python train.py --num_hidden_layers=16 --hidden_size=192 --num_attention_heads=2 --num_key_value_heads=2 --head_dim=64 --intermediate_size=576 --vocab_size=2048 --hidden_act="gelu" --norm="layernorm" --norm_place="pre" --norm_eps=1e-05 --positions="rope" --rope_theta=100000.0 --rope_fraction=0.25 --qk_norm=false --attn_scale=0.125 --bias="all" --tie_word_embeddings=false --parallel_block=true --init="uniform" --init_std_qkv=0.0342 --init_std_o=0.0342 --init_std_up=0.0342 --init_std_down=0.0 --optimizer="muon_variant" --learning_rate=0.00533 --lr_mult_down=1.5 --beta1=0.9 --lr_head=0.00539 --warmup_steps=200 --schedule="wsd" --decay_fraction=1.0 --decay_shape="linear" --final_lr_fraction=0.1 --batch_tokens=16384 --max_seq_len=512 --doc_mask=true --train_tokens=233300000 --max_steps=14240 --dataset="wikipedia_en"
MLP neurons of a small language model. Each row is named by its layer, matrix (down: output weights) and neuron, and shows model dimensions 16-111. Each number is 128 + 32 x the weight over its row's rms, rounded and kept within 0 to 255. Numbers have three digits each.
A block is one neuron, or neurons of one layer that tend to fire together. After each block is what it responds to, as a language model described it from the Wikipedia text at the highest values.

L7.down16:163099092092148140121197080152102156196142089159124163134128126151139122132096079145166125087116095136136147098166148107115135129139124094130151072121179162065163124093126093090164134065116137180159134162135103165136193056133151127063170076171132130098061140145121166174102109112120118139
L7.down174:100124120157132114124148168101158170114161164129153094111064159134142109116145157183121104118110118171127171081153173151096165156069053158090126158108137123163157136098118117097143147122105111134084131114117075095104083132077128172096143137138133097157068113180131115137133162103158138075
L7.down252:106180170086093139183112133117154144123121116079148121149141103159123068183154130172107210159089171122089160142127171117159132112139161128136157115126118126147144104142114153154133107145089110118035155114116114086110096137099149124185105101136141118125087119117106182204162053138134143122
L7.down285:118112132124171087131140128075128085135136122142107138140136147125062140099090142103112048119167123154092108204180149059163083065132130127116154231095110099128121145180094154177135150126131118173124116124168113082107087161159173097138157119131098213118124117117140134146119107134147127097
L7.down429:068145123076094076168121150126156139094121147085172124141145139128132127174150066154105103157123071131096152144141192132147152153143122092102130123203116137091122109130118178112089091125139154095142131083159164180165127133161122041090155110130142171092154112144141119142114154144138088161
L7.down442:105129201095128084157156157156105209122127102079118168100112210132068166101148149155120130142082169136098131149187147105110115097086175153105174146102144130096144110156160176130153091088141136135097141159118172147118094131152104186094097108106130156079167090072139079116151163117118063112
L7.down518:117119116213063167051100161116137125123096166104120104198145122159130122202134139106103092156122113125097143148124141150124127137137065144064135176138151114129119186160105069126126092122120121106124165125170124112072103093131096157121133060116126162167124105113144098114195121107114157130
L7.down561:190098132126078111151121118158114167130120174121155098189179168128165113159156098134115038119124073163182106159132133130144168097156126070096128113113102133154108158068112201108163131143138120175099086201115198136126116085156151104124097143109139186146178102113132114149144115077081168083
Description: Mid-word fragments, "human"

L3.down235:132178101104134116125160098098109133083136112140088148086078160072195109160121158068133148131150111108090125155135130117116141101134127101141171121153136164132200113121068148121175171088123075141158164110148115113111120105116108138128206121050121095110190207110120143162156139106094168156
L3.down259:134145083147072127104147110023139147104163127144190081169131098124142180133122110120196168129104064152166119163110112147127125140094164198075109119037161126097085116121124157105137115081124101105154107118127174169165143130157191148107102109074175100150120161148145133118159138135172144074
L3.down267:146125114120222132123117077139078115096154119109120086136162060083120098159145149127151144078168081155075137135118177075182085089123177103192129128125094157097132166148210193140109107151125101132146082112116131084118206124144111095156096134149149183104150093137176130124091138069142159196
L3.down281:109115150123151125154139121134129089120079130121178150151188113170149095091159088079113162106057102086108126121128168121154156141108125173137146121108154187099159162136060112111087126151098198139111166173158125147098134117110099165099141107145114082081130166143083153098150146139132114090
L3.down313:145131131114136131058163182110185077109105150155128119154124128121069189082053109116144144155112130111166126181066121116132081129199072112130116155110089118135183177065124148118125122116103186145152165112131123115128146078167133138082122179111156221102208084141126147129190157163166131140
L3.down354:132174143156103133164134116062103178131113144174056171131134126183107152154133163107176155129064119128113104075181093104141151135095111118155051137125179104094167166055094113116149116108072099163196122165069054117115099209128130115153141168149132172121169114175124142111111118160082130105
L3.down417:125167093128099124100186064099102125113153113149134154160163172127122164147131097128162124141147119096154174157076201117128126085094144141105153125049135098101102149111118182102132165162116087156127168108142151099101130110084112075094136098193136180111140117121113147112071106106117075093
L3.down473:163133169179174138144116144126077183069091187136113123134124159089105155176068095128066150142143096123138185125105113144146099112161093147129132141132100088095047129134174093133123163096104137078122130145158128148148098147159171107076039101111121111095068154157121130111136079166098174169
Description: Mid-word pieces, esp. "died"

L7.down52:067149058147075146117140092067101176145122130156111189193103133127101126108122143152083174146071125109133185146171139141189088074160087086117122112094174093141122106115134101150114110139132180158157179144112076188095144211175189036092141156113153127132131158118141192084215106092134101168
L7.down123:137144157080109111136077120067175130142098138143158170156168143104117112140137222153186106132145124094091147114081201130106082088156171138130169141164136059170053135108156157089099149106143092086152087095124176123173133101110172153166154133083160154111085074167113087129157122111175136158
L7.down151:133114166086154139149134161140152112069145116123124054145139162113134149148086107195083128133134135174104133124130094090161149119189106078086102131156130204138105131165082140095189143186105194107088086102147155097114136135084069134142143097159173090114149101161175147157132199111138134140
L7.down276:112150131178146100102168123067157115129114179157142145121071096151091181108082140119128099132149093150107081083139169197085111052155123086078116103118181164180108158139158113158111069089098087087115175146133144100101124106106170121108133140103143162104163077163054102151141089098120087153
L7.down301:108121201161161127189162058166082112155080165128157106080129115153142080140094130106168073188082128123083104141154142094087137138185130113163182161113113148146176125140144149138113093146130089159078110182135158110121077153064111123158104113100106163072162079125170130128063098154119142154
L7.down367:138151077168140140126188121143075105151111081136107128108157123111085123132120153115119177155053136134136077104146129157159080119152153109131152097156103096137119152137101125149104112070105156154127099098140095121163115167157126136157169096174131155164113172160160076106136114124171144126
L7.down553:178079109147124135151109108047100133141131163112197125141126090161150163135110045151113087145118120124132105150083146137125092128138147117117182087137105150103194075096083139147112113139085140146058154102148169142141103129117079078136195169191156123052177134151104127135125047129122116161
L7.down573:126204152167162137185180171192062135093128144158071153069168091123162108141126145111085129077090208125126157141094134096117145134122117143178141132176176094155094113142104133103100112112115120159113106130146080120118090087106164040156138107145115117090125166135118164174188127084113099098
Description: Score fragments and word pieces

L6.down465:163080159135114115111126147130163130071101148120116101167133159046110070146111159088114106199145077178106114177143097106126117134165123166166109149146125118096089130100156139187174108103132172144094117166125143141102208109114084124143086111163117122097149103191145138147087100163112110147
Description: Word-completing suffix pieces

L7.down111:139101141100161152203093105122124195056123181149110114101134095131139125148182172131111122166152131118085129102184128106129159095081096172124133144148127116109157146085081108058103102128163121198117113122115103070099056126119133157110116108177170115150120220147158146147150092127147146140
L7.down115:103088172119151076105110142176120063081141110168157119137106189153115129142155175102094130149119092158101109117117199124101068173119121159147092137114158059170126177171087050183137173106132131131128130089155102110066185126126113085101174183109089162135122098129141118173093129132166088118
L7.down132:111152159143169077095094152167112132067167064175172147148168154081107138113148107130115136105127093142143093141084123172111173051103094123099115194116047130174120119124130169146119094106112158132116139141141091177157071083154127149098087194111119091058120119092127150094126139149098161184
L7.down239:122104088153158212114138099119110138123169120161143135126186087156156139180175138135118116141179125078107173131163182168144069153119150156111021122076149151154164160114076147154132078157172122083078122152141114111123091102163094136093099045125124074087112127096142133099152110126135101122
L7.down287:159112193123175189119165154114083192116112134120101123070114074174175115114093163141134093118104147147106109204132152093106137143109133161128131124110138119105171143097125132136153099107049138152103105192132175160142133166150132124135129076120153095067096144175127116109097138131187108094
L7.down333:097050123146048146135127098106156168149144172116122149061115112036129153100125119101114098153154135144117174164083105100144118112105107108141168085176159127130201161170117163149080079113100170126127079126101115152101123148140087136121103075181159104178131110129123192113135124139099169132
L7.down347:089112095139185174127160089196098153080091118154112167126167104108127139132159120091165102079157129073112143125145153130072149093102130116057137077102152124190143122090102131150066117115107162129136181164070119113042147157066133122151176095074117132121099176108176086171165134049200125103
L7.down500:117164106120121144112112132142134175072111077066107107120086140107134103160157196081133099139087110132111124105082127177129122140109125178178143173146120099109139096147093109095128168092099061160109098104095123165171136107133091142095150185142156097166089174132132132143137107131120157111
Description: Word-final "s" piece

L6.down17:161090131127149098110144091083187170134062094116088131179154172126148100176185085094145131155153161137113180140143128144113090134132078067128155136082114081138088151172132131148116134158110151104133145140154105067090111142098161116146139117145118169133151200217131201164142148098102105112
Description: Final piece of split names

L3.down0:130134102073155171162115146128083081146056151127063165129224158115139102162184161165122126119136129100153180105090118134135078112092120149142135140138119150103129104206123119105066118106154101155209174111083148127211160108155152110104091133150136114147120133097091094201129118166103101135
L3.down138:104103144111161134093141100162160143147062141135180106077121143094113168111099140066160108105135137126133121115121106123091107077162143090142094153134098141166143183092087108187052120098175108147163075098146130176148122167106133080149114147046163062189177144128087090148158061156147141099
L3.down143:093150100132073138119111114110106116123154149100147162130135109137135137145127105105142116117142176118156074142077203142115141138118087082090153081151106130128119049159118115133082093127173134117141179106145090108100099089122184160112127126149139085117109149087167170086086106116127173146
L3.down251:080099149148103115071132082139148110133054088108112115141181167125116137160180081106100154045161178077120142117126154130186147197170114112122123090130105091161145119120106157134129103135102158149081095175139169156098080100096113151146097106161096168158135110152118161139102146141161100100
L3.down362:091060145166146163101088138084098063179068114168212100139158168164163127163102116134128139106127080150119139158139162136145180130135183093142161105110073196097104096137093105108175114113139200093137085172148127095104173131113083105134118109090132126099121078241150169087123171115118147117
L3.down394:134145141109087171187162082134119138157118100161094122169126170126109143112168106129152161091154155150133089118113151184130131138121189154111146152065135141098076126113180138182114168182067108133054085186175121114104096128132149123123128094133144141099159092165121178102139164145159119117
L3.down552:121122090167147161163165080146108117094115097105111145125148097128200145146166114081122142120150155090130149089130127094111068088039121135162124105120114141115091168122174137103087136112137149101111217155127158130088127157112141150159217141174065150136088106138078142093143159123147093196
L3.down561:150093189168144146151081102118152043127107176158144102143149118101108127094144121158090085125184158150133149076211101146171091152112121097114100125128099150119119158078161150115138099169159110125099109158165192085198143057112123130150098086100165134110236109107111122148118117187125096080
Description: Mid-word fragment after prefix

L6.down459:049167065111120147144158115127113187095149117130082136098120103117121162135126173058153042149091156147147126161127106063077116135103132129131164164137136101106147123166099147150145186162116108135072111158121113137116149069144148155125158143094143191133157133090120115141153163183115124131
Description: Mid-word subword fragments